python train.py --n_layer=12 --n_head=6 --vocab_size=8192 --norm_place="pre" --positions="learned" --qk_norm=false --bias="none" --tie_embeddings=false --init_std_up=0.0637 --lr_head=0.00779 --final_lr_fraction=0.1 --train_tokens=239800000
MLP neurons of a small language model. Each row is named by its layer, matrix (gate and up: input weights; down: output weights) and neuron, and shows model dimensions 64-191. Each number is 500 + 25 x the weight over its row's rms, rounded and kept within 0 to 999. Numbers have three digits each. A neuron's up and down rows have the sign that makes its largest values positive.
Before each neuron's rows, "fires after" lists the tokens most often just before its 100 highest values on Wikipedia text that the model never trained on. A number after a token or word is its count.

fires after: "\n" 19, "=" 17, "-" 16, "\n\n" 8, " |" 6
L6.gate232:504498553517493513527495535474531500507488480507507525482477510497517511518485544504470506507469508507494501514478479490498459479496486518461508501546516484503497500503475445486473491520511485494533512519518450480506495474479452518521458503493487542549502509473495505472490534486501471469440563479494547502501474513484495532482549492488501460469506478461530497515507484476480523495467
L6.up232:478504480501547516523504493531457502498470478521513569438445533483506482490502498449486509500510452457518503487525471513496470508507477483497486518517498524489480489498518514501506537488546507497545507495498501507498535515543502482526535515526489511539503524541470472489473468521482495527466460518511489543490467528493543527473539481466512468480529469531491510478508459480493511502513
L6.down232:505539493505520541467475481501523499514474520484493474511560480494493477529491522490492497490526515556491530484476464479482474506567486505489504502525489530491486501482518519461521508523462478490493508514497541526511453486520464488474515498518493474524486528533560513515519518511501510461540488486514531533459547494500461461528497499486477552534490516471500491517545523506508532500476

fires after: "-" 47, " Low" 4
L6.gate227:450464463483539476483542518443485480468494489478567526483504524541561538524473481431505496541516497494529471489482524524503522499475509454497537494523478493516510543519501501511533511523525548506509482484495511504523489504507505491460464518486527540480548519514491540502498484496467458496507509527461502528524507500509469470516514505498525475459481480515514519492450543510473470511550
L6.up227:498468464479500502467538444477483558518501456506499496509485477527481492506525483489496468520517493504519499472523459548481524469460554489483502496476520483500499546458494486551473567485549508501471511493489564517486504466525493533470536516525529537499533551510519470471485452498478509501526496472469516481490515481497514528490520480532510496529516519554497493478445482492515523488495
L6.down227:532516503526449488499505497485565515502486529447473509508498482501540534480524476492488485504522495481480502532505519508506491527428485473506487514482479504505514447505509485500571511529463496469477460542563505481504511475515463486490503504524519522495489508488525466526485496502541490498494517445517466504502519460513506543495479466543509489543506476531546499549522521476523445541487

fires after: " the" 64, " first" 6
L8.gate215:487464544460479508488475531499498496509494516513524507514534546557536549492487546512495467476522526479509509522549484506506484486500498473499502504468491562523542495538489471484510494497504503526463451485512551480510478497529557500498490543514497493473556497516443524523499503498462484497517519448498509556499486501491493505490467530484514530522490522536467516499520512489492512540447
L8.up215:523501510487462531508515534500499470508497450570531486540522499512536520503488502514458478514526506483495543455547502488527511522498535487516512463517500520511529520523454499507498526469534487511493435490514550489502473524500512497497521558537477477500503489448504473522520511482472517484491513504516517513496489479517492478459506520488462502512500515484471510478546512485478488516517
L8.down215:477483482502505483480485490487476519470495519475490449513520497487477460484505500510463495533493457493517471478495528492508519516501463480490524473524475539488526506492536505552516551482524492535488519475501493490485533566522516478525502496494487533492508499524520491522496498504533494418521490448501515534499491504519509483508493520495485535527474510461448427527534484495511497463459

fires after: "-" 33, " U" 6, " anti" 6, " non" 6, " M" 5
L6.gate103:520474500507458479511512520482485541478494481487493506503522517535493473477506477460507501498526529485483541479468481509490504501504512464532480537498468500492494510473493511455508521496527487514499466538516517405501507501493493494495481539478541523523540470518487527490494523470493471499525537495498494511521516467489514489559493483494515470465518476530512516490513497453529531514540
L6.up103:491506488502478498498427537482549524531479522485536501489450527523505522490539486520504487536489507508515496505532542496477515522505508469476487451476530485511464516489487473459541496477501477519493525489497497461502481530511492492519477524521548460543508537511525472476510528478514516511503446490462512493559472512539509530476480502516517523495526518528514536443522458496517487525532
L6.down103:495585534503536519502498482485486456525499509507478479532508489460514468508483557496482459522455553509494471475493481496571476474535458530546474537495498530507497459522522516494476459549486475475509495479531515517487507496519539498501502527496469455495476519510455476538461508537516499477522485490488536492484510466502511490507493497471512504490507492516522491510476479516499474570490

fires after: "." 42, "\n\n" 18, " |" 6, "\n" 5
L3.gate59:476490505485499513450510467511486536504532538573512530517520457517523495506467474465491507477456488467492513486484509488505488463490480551526518462524527538515514469526536511552483477496494547487506488482497492499533538491533503519516501492506487483520531513480494500515492515505446509494473471479516529507515460511489477507488544501513468499516499473476497472567518514461458512501497
L3.up59:488554455470480520491487489457538495531504495488498445543522521512503497485494510502486495510529515519470501516521468483500480505533519463482505481482496512471488521461461554470529488499498469500483484516526527456514427533509472491583477495499511538472513472493519505478497501520499502448502501503470468466520507523488501508514478501473551492464488454547485514517474484441494465494550
L3.down59:482496498474498497488487508489503471474509509531452509523523513509511500476500508511502503507516504525453537508514477441494519528564538486521496469466473509456473518486480512492518515519491490498467477511543454487491468531511467518550498532515514472478516507498534500463518530475503496478507492501478499511550530525490480517507480483422516515479543490518466521525496497442522473459513

fires after: " the" 51, " was" 6, " first" 5, " became" 5, " only" 4
L8.gate36:462488507518496498518478474491529500469515544508550549453522557476484493503501455532476523520526529492482477481512487487481500456518521489480523513507475477525538545532511524503489488482511533496496507536516475557468486493499479529459481507545495476505475451503470503534500504517470479562518452506533502468490478478514565491485517461522499481465509538533503507501489459519461480486495
L8.up36:472496533478470469460490483494512470480488498496500507518490533538568487481484534502476434517491472505475505471528504484464480468507456493493493493480543531541541503474513462505509513529515512511434524513537464475506519496472519518505463510475467496496540476499511515489502525499494522482465474458508536523544498513519503520498499503490480535513497474502506540506567468461484444479496
L8.down36:511487532517505508512494495542485488500497521470500491495471503499504478517521477546487512496489512504533457527491494536475493483481504503483546496465530477501538547523541514522511505489470498542484511481543482529476501490516479469476476501534473506522448493487470476519464482508498473540456530536531508480557510485493474475486563479535498483450535519538550551510468503489464513521517

fires after: " (" 40, " at" 8, " /" 7, " po" 5
L9.gate239:545503474522487467494515536483521523511537508491504516495547529497454525469422528516486497513545486524502474518467541512519458468505520484496494478481512519539503523516487555509506458491503486494522461474445454472496545531510506523478516537502453498523480524535474532506520495513487495520501492499491501477513531484506501484536520476503494488457513529464461509491508512469489499492504
L9.up239:498524466501513491489500526499492464537507492491513516524494445507465461517503465550504501571509472507504509528477519501508505489494470474546537484500477461471504513468452477562491530558483444467525509514507499511503484478495498467507492538480499498485511493506481498495462495520527528489481516533517468526486496440514501499498527478519482499531443500499520533464515528484472496532475
L9.down239:484485502514487513505502527449485522515494478469496473492502501505468512515503469468506532487497448440563514493504456517490481518503478501471540453500537487503514508519514540534497498496479500488476451513504507486496523527542495485546467502489507496554524514493464507473477497499523493524493514525501523489505535503518480514466507485486538481495459465482469522511477573496452543504478

fires after: "19" 43, " 18" 24, "18" 8, " 16" 7, " 17" 5, "17" 4
L9.gate163:498545468507537503475477473515460465562455519517512497448486478487505448482538532498495464492453516459553508479494498494484471458519466554480477484514477505532491485519498508462494543523504510535515468482530526481458478475500492536510489543527507484508496492502508461477495492474481465469482529494512500507501520491497503501484528468529468496482511472519493494481491496502469497472414
L9.up163:490493501505530480503495508478466456466517489457500489486540479462515505494450542489464496524540492535487501474500537446502490493475480545523485504538520498515511553510480501501523488504513520487481497489491530501508481496464494558515504467516481503508510519512541505440503544496508493479526525525501574475487498461483491514502506491529471512518471500470486473514504490451466508514482
L9.down163:501514496516524485489509506522497533503487524481522504513518496548466521516530494494504488535545516539521467530517525508485472485493502512482515487478505498530493501480517466518529497510475567516480517538500484512475517485499507489503521527454514489488504496510549495427528445442513482531522508485510507504474470529483526498535527504497522470481503520496504463476513476476488538451499

fires after: " (" 29, "(" 13, " /" 11
L6.gate250:493540494450512478510552464475462460485493461496515445519502538484560482512512507499517502523544483544559492509516526510533506557513503518499496489479528503496504513512543494518491521507459487492498458462547473551516448519523517480502500506539487510509538484510517472513491477502506516494492489476504485497484442507532504496482494483502526465520534508494491488519546547492505484548521
L6.up250:505520516519500476509490499440458519483504487513509528491506527483469495526475507520508506487502455499483494568494458512521490476494506492530491504490489526464540517552496490506495511535510478480533484509522490509491485531506526543511519490462536528497526523516493526523489488523485494503534536529507566451512507451490473510510522466514494555517459551545508509495539478500525508494464
L6.down250:543534509469489505492497512482489474519504503481490468473520489479522480522505454503452492515510447507557504488515540481487460551504492533537508534482531506505482453529505548490498538497490492488469509536509508481478528479499490472456507487538518534509438501533473502504522512485534537466484477492506511492512479493501499502482521468478530560513519520486517510508507550519483471545540

fires after: "." 72, "\n\n" 7
L6.gate108:470503499502490486464510452481541527515493464510485482487504475451511487447540514491472502483497474526508471503477485437543478491477517496506499464508499521508510525546502467531535529511491504507512488472501462547473473487532495514491504486449520485481508486494475503506532539496501490505519488461498518507459473517472499499511508503461482486506554509503511501492505478464446489498493
L6.up108:497512478481400490478498510460572526540492494468528475483476482470509539475509471492488512524493485508492477490511483481541463488506522511498497507514473505540486436510504542489520468517484468481486480492520466538489493490506484451486511499513514484504465450478532478497478515516508528470497538514542513491459503494486481485512520490499463493502524488471491525479542510477487502502471
L6.down108:521511561532554537495522531495480479463529546533500539500539487493486455549501518459517487471464530544504505478530501509489529516495482472485502517534482494510486501492523464498469536484566488487478494537509525491504508496544496519501484490433514547506495536520484504495511458530480495484492465493494466479485497479492482517508467547506512509487509531495496539500443492535476491503518

fires after: "\n\n" 53, "=" 7, "\n" 6, "," 5, "S" 4
L9.gate248:532516482541496463510456525508478542454511500514492492477476459502523495483572480500516510501509507483482502453489502534509487468503531543506534532507466495473508475532533490514512529503497471546522489478499536480504522490490500535555488510531467525505522482519520502460481524514503525471497491527509463476500502527534502481485532458464454496488465480499468513473502506503453500539470
L9.up248:491490527484447508508445499500509492483484522487483549532491487529463488528515520484455449497487499501477478514541503494516486477481503502496502538492542527502469472491522478526528484484513460532480526445488496510456542504456493482517511506533439482547474557505499466535499485517510458495511520489494523520516502512472564511493550493507481458510516533511490481468489463461506481508493
L9.down248:464486553504518534495527475505504471510527529504517481473484526451499448496459492519497503486457521477514524522495506486468532548440507484530473447530537501482515530435461483454529482494496476524506480499491545510507516497484509482509514452518499480501507533495451520487522500472491465511479523488453517502503476478509509471481473500478528521458505546515489555497499495506485491523535

fires after: "In" 19, " In" 17, " in" 11, " However" 6
L8.gate179:492553510522501501491482443486468469539525492504541515495452497477485512486502483502502517489491542461532528472496507547468478488493514487544450484499507507470485521530494523558496493509508495465495526474517499512457499510484542533569483467510502480481510513502496506479477498522486492497552491508512495509496445490509529517542514518502477467499502522461479491508500493495545481518511
L8.up179:479516459494483478492549491479515485536473474508532486512484470488483497541492471472495469493507552562510507496482558483539490543481468478555511470486538518527493549497535480483541509520494465478496458486506522528528528489507464472451511508486463512481488529544524485470458490560504525504563486461516517541514506503492484555527493525561453508481520495489471494508491488474513476511493
L8.down179:518473492503504514508532513475542511466511558521491516516499505525537532491519513498504517534520479489549482494560524483493526468520471507480523476530524519479493449524507536462443533511485493473500486480511498499523449475456512518512524507504515500558482489529489508502548475443460471478515487475461456470483538492477506507462503496502488495528488505504527506535476489466486493513514

fires after: "On" 31, " on" 27, " On" 16, "born" 6, "," 4
L9.gate191:472490458487498514457489500507550486515522509460486542482500512490504519464494521498501475506495518555540496503455502487569458505497540498498492480548476515544458487524515496497515481510542511518503482493479481512497491497508519492467469524552499497504528471421440517520489495502515488460474453550499532526516470541485500559475494533487533480524475460471450505464508532495513498487513
L9.up191:518488462506502478492497528538519473521462527535499520518455548499468501457502484456483487521526449514449500492420500510507504464511521494501496504518510477502525510487515480489483495518500506526539501465484494497528540505533519495478458503534509500479520496523512452492480523473516512525501517536501535531444486523479449463485497529524459500509491503502464517454511535494519487510477
L9.down191:515513502538542502431462493519520492500491493510505533521497507461455503464504465496481510525526508533473460505552489509499498490485460538503522493518504521475478481485536492508473556541530512523521477491507456517488574506485508499527524439518526505469460512476456519501524483458524523470472516518478513518501509509499458492473480470512519522466475494514499500474471500525542481496515

fires after: "-" 43, " Ku" 5, " rec" 4, " Ind" 4
L9.gate227:466486472515538478518527500510474487535542547444515497506507516518485468485510507445494496516512470473502527490519524485498527551475517465553499468525501510490463552536466501487500500450532477474499513542482489442508481532530525514507531491507495508489500512521526469479507522483485480486523498469515494558488487474520444464482520469499509492477442493527483495471497490520481482502484
L9.up227:520504478510512483489480472524522506544536504488506516472453521471501492517455486520517513493518487522540478507486452501492500517522508467490492451497500475505519487480500513496520501454519483498486528501508506535469473500485482505515487508480435476520526509516509454484502508501490498505473497464431498526501512494486508459518517486506514482513489520531541509537512452514520512504497
L9.down227:473496549494471509532513545502506471506516527563505478550506526474516489525477498540496489485532516533509509504490507496471525494502507484485473522492471530489494527451528492498534461497497485557500480517492559476516544439496539444499502479508489494540531500498521496492480481489497458435563473521504548510496522470493508505511487516498505490494499496516480483536527543498476459478513

fires after: "-" 44, " such" 15
L8.gate53:477477439516499488523498490500537491524523525499535506463514462493530580552475492492519507529532467472509463490533510495484535476456490471506499539488467475509519481523509501503476505448545500474501497501519519419465476518534498486505474504478512513507479484497498487485470469480484500510485528490537517485519507556457505503514513520507536506491435504517520490463481520482521477508503
L8.up53:535552481491474468473535512496466443524483455479499550501516473499503525506519488477472473524518442513488471471508504456485470507532495482492489460517484469460485499450491516479497496482531479505490466538496464505468473546495516491470532506465507477518532525499518559497490499476505513511475462575495501493464525497538465498501512516538522469484513513525502491508433492519529508522508
L8.down53:488509499487528530497479493519512498486456520524453452499511510515495502501530538497500497494496483483532516521505474546517519460544501503532495474506519527562497543461513484496446513499560507457496514491486494525533516532499486530486461537438471491483505494555476508540518461491497498512501503473513500507516469514470496506482539496479508495502453488509522469503521500490501518496474

fires after: " the" 52, " a" 5, "–" 4
L6.gate208:499487495509535512516473506509480487520492537535559534463488523490510490528461497505511553537521476488497525466495459511506516464437485483506491530499473532524478520519499493492511529537513487484498497484491510501505536493535530491467501509497474476500529533560487453508488507512474475526493468500512480479553476532549478480514475502516521456472501520482473522429502494482532511471476
L6.up208:514484499481454515518492494535524443474507509519523462497518526466466506483497454556491540497483461475469513477523494510485538472471481508505509526548485472482478507498463519477561484516514500491518489508497480518484501510534482501494476528517533472530505523537516507488489515482513523507511499505543508488538513517566518471498479520488516568446516546491465465511497535471492494480559
L6.down208:530526523456521463490472510516504500510497502487483527486531479555509506527529516461481509499487459476522485495511526480508480500489534503521535445500475533450493455500504531518501476510483527532497538534502541500509516499520471475509511460515533518514512510508484475468538525549526466479469493527503518498465531495484525489455476487484524480509508474472508540487470522485482524526541

fires after: "." 28, " Wi" 17, " $" 8, " There" 4
L8.gate129:483489505515501460456547511523492517498541541519511536516473471501499533476492511495460488526497491515525503516512504555442510521493479498472482527497462540530511498476523453537511478459475516537473462520517516492512471499516528524523503468469541503570521461525501506515466487512507469500512513485530484521525489464486507495523471538485454491514503509475489523528493510518550497515481
L8.up129:532527518537540485518504477467537509517481537487500477480509504476488464492494518501506488462475494494491488514523490472520541508474513452489475466487513503494510496505481474506541515514515525553513495475439486488537523511505515558500511473543479495517467478510494501501509531458507484494479518517484516510534510525550493489516494497479474484495489484506502505494465501507512543487505
L8.down129:512535486532493513519500494456525514485509484508518543527536484463470489493485534509506488519505484473489543473507516475536427501484522469476494481525499480462560502452529478485516478493471513489503521440502512518501555488537494497486465459478479547505526483484503494514513497520539506480528510454501483539485498527559504489484554496493474528533510456491511520472482487485545512466501

fires after: "." 87
L8.gate207:518489524501490505501464498537472522514527491509485488507481513479502516485497489487490496503456533530505461521538479475496483456517524515468482463504463519508499485550549484438508493539478517486473481492510513489495464468505461523491478469524501493506462484488490480513481519528494497479477447489515532497500497529513521494510496505533483504483532545514515499541510493472542525471529
L8.up207:500484489521490496503503486477547546499488495508530478531503460532513523476518510447517466556562523486484506492511479477493494526506496512515527510495516520505523527568510457546540484475507495511510512482478453462498498525547529479516498500478512448505525487488469464525502530464488511518502489494510483484501505536497499499506477504526522515492519495415506486476493503524531456510461
L8.down207:520496507488518539520476480527455494471557517455513510537493482466520543523525513466481510481494498528463451482509499515486480460481484488487514455512476548463489530468538513497494503495490516426455510509483453500496482522489465499515527484479474492482509484484503500505469487478487470486492519475496477500453496517523478519502541469530492518486477512546425475481471511500495537507540

fires after: " in" 30, " was" 18, " to" 9, " of" 8
L6.gate216:540510501502542457491482533523475530538476501529506480502512472476483528491449474509497498521478460520531496496504486453518479493506494459511482504498498452471493534501496510490504498491529466497478501485491457500524526528534481493507489541520487545491511520516521495507497516554521507477466473463541488489500474496452497457511537480511465484469451488512512533499495441500489476530536
L6.up216:529475512484505442494505544487466504495490534522506448538504470487476478469523496501487463523476454502505427474493482477473529479493523479513496493486528485498519539531513509496483549512518445494522484476510459505514510525543473487526524534501491488509469520485480508491527493522491526525461505477518467510494459501490495495489496485499508462492443493472495494524512458523494510516542
L6.down216:472497502517522508485476474494470513470463428503509484485510498495505508505483507488518537520535492457479511495516518499444473494520475505500475472495503536566534492453525529508520528461496532476482531482499504529519479500496486503513486498488495517491496530493538509498501490534480510538409456497461500485523531500502512468523541564568479518548473469493531462495491464473502518514483

fires after: " (" 16, "\n\n" 11, "\n" 10, ")" 5, " was" 5, " /" 4
L6.gate167:523499489492492491497503505473516495506462468487504484498487513414482540502484524464488502492493538548498433532503523478524507487505549512523467503467525504492493466500531535488519543506537466526488458460523486478482495521493483497489508499527509474501478492513489476493521466478500501495514460486486502487485439495474465476557519502524458461502475493504491512506528520461464513550434
L6.up167:548517491533553501518458525478504491507510525464486524513493484471491539521501498495459491520485514535529501482505493472510508510506516479479494542519492502534435489481530469508516502526522487506493487481457533500504506490517538479477530534474506508504472507525428486504508479503526504530490497512483523517525502475518487525492513481507490456506459505487531483453454507484497534503500
L6.down167:518449477391412483488511512501475486503476483515494510505525513516517456501465445494510491502497495458446498515469527497519492464509456521465537469441509494483548500514492508496501505464525518524481515492520527473482498460539496493450500504452481481488523530528512524491519503503538503485508500509509491474485450518561525474512494520504450479480506462482480462523501522527498492519539

fires after: " in" 31, " out" 9, " on" 6, " to" 5, " continues" 4, " In" 4
L6.gate182:480475538509527510471489530492522524509551457460490507534489461521493516514536530485520531531477484465540479514478468513479473464477539502499462444512483494503494493530557524475490496487492496511475478506434509451474452495518467523522499474464460520496504490476540480517499470527463515507510492469479527525496482485474494490501492499510470500506482555477495523503511522473456444532471
L6.up182:482498509527554484495561488501453487502523474509483512521502466502497511493501493504499490521493543460484518545493539476507501544447504488505436486506522511486532486517475534513526466486460496509549491469502505497467500450536478531501495509476475513525515499504469417487514527496473495502483512513485507491509516472485480498483481498511482489490509491428511492552497523492495496506538
L6.down182:544534508510463525535470485493477468514490565511510490494519521474497496448486488479489477491493528512457497501503502500544504524530481478528524532471514482493506511474448471502514525509527481503549562553491494507522466516486519526514502516524544505507508524492469525516482521449507521499489473504508485533510542481503492500508472484485530516533484494543501475455518528503508492472512

fires after: " the" 24, " ph" 12, " The" 12, " cur" 4, " a" 4
L6.gate154:524504534464520503547467476470482541464467501498509498530487544551497515551485519530504475483504517496520484507462441534532449487545464482520511491536465521541480464511484469520533503501475547508495535532525509536498501510471496467554477470476516472489471517541479504485474519495506505469532524466496454481473476499463516503506511503471504484474518499485495525497480517502485443518485
L6.up154:492530522510501511469501517493535477456502457466516488494525519473503502473465510491532461493557527494485512509475511521506510469511487506457513490510519551487501535500505501468528471516519535490520503536487556472524528501523518486510520486475486496502456503505496527533522523479512498552468466467446512456493517527526486513503490480492519534502460568518473493462472485458523535466520
L6.down154:491501506498519504489487543486485447514488528535455481537483495490543546494503522507487527487519509450495503521482480513449528468428474474497495480551467500490510495551528541519526490503485488540515515481513489502509486529479484464529459503502476484516472472501508531482524519506510512508506502482530440476487507491469430492503502549499459508511531505510525477469485503479497479484502

fires after: "-" 38, " on" 9, "On" 6
L6.gate239:468491462560529514519501462491491516536528499498518537506462517482529519487490492486555471491476581484514486500493428531514518487506493493473511519511514518500481494501513472538489491531493506467539490503493485527456516483507500486479504507512517500513489509531458480470501455513493486523489443469487506510518477487455485500499541505539489472498494508459489495493479488542527502541530
L6.up239:521552500508529484484524487482487515527524548544480523461440493476514509493483438561477431458466510500522471496498526543479493502504509509461518485495495475503451470445502484506501527475528526485531543527494438472497503508476497472454514498519571490513504522512490511470478497493507532469477488489498479500513512479497494492530510508518507518477474472506508523471493492509512509496478
L6.down239:487513550460500466479464556509541521476480443485483499485473487487489490500519542519518543454511503508496500506530499512529506507519505462455513507494538517524492469489524520473494488462512546537528462489454466489476454488498499533531476509484521479478521487484488517502499531468470513505521510522553462463513492507488529521559490489497485501513485515527549503537502476507501465499530

fires after: " the" 65
L8.gate59:484477508474535541522522497477447463478511469526538516564512480495489495486484472458501513510479501486576524470521479512496498415476497475490481488514485496503457569510481514484497535492543477539469504501503506538519478497499488472526502505512518550508527539492527484475468484494475487482487496503503505508483464517563506488504484488485505476495494499460462527428478493512474493471530
L8.up59:486461513517472517492497495476484506487497475545468506486494497525496489493528498495461543513510478527499470466484506514533459482499525504485539495531485524517434521490471496524461511462541492539471495469481556501516528521514556481467502487536495524529448514493507547492546484502449476495498488457441487529514505510550521531495500520495503547464522513501548522492503523497470498462499
L8.down59:507511501485492510552536533506516530481501503483504495480525523482527504491470515516525490498505512515504530492481535507514506531478516493532501503461497512511537482518428496485468442525495491483502518515487494471521477456468485515473496476550513527539518469467486515498532482552519516509492529523510492467532507505489459485470474497515518513516505490500469544467467574532481453522497

fires after: " (" 47, "\n\n" 16, "\n" 7, " ne" 4, "19" 4
L8.gate173:497510502520510508505476569522457459498481564508505510505503497469506514513491482457485455523516499468472466437523484506534478511508515504522480503496467467526493478518524486541471514498476497507484489469541456505497495512518463490472502508485485517483498480522505488507480476516529507495476531524448494496484495493543529535445509458541529507473503477510501490471544470512501498508457
L8.up173:528503538531505456509513501510481539510470564480537493513491499534487412481544491496503468497498493478525465526509490507471530522478490502565475457511485533562488477549491480486484462471471508495471494481491450501496467485523509500527543505478545465518473506520502462528521486525496491497461500497500471531455519497503563500519503488479495510516518499497502498504460474512465493449490
L8.down173:484485536478497494468510531494464504543501516470476506490516487499474523530544513530493517520471458517511503504500505484508481485545519478490514486507483482470498518471491544557502506517553494498502455525458496499468513501494487518537489503531491486526515541460483487474512456551523483483448497498511503478511522505486481521459562497526524478513498525498568529505455551554507505510503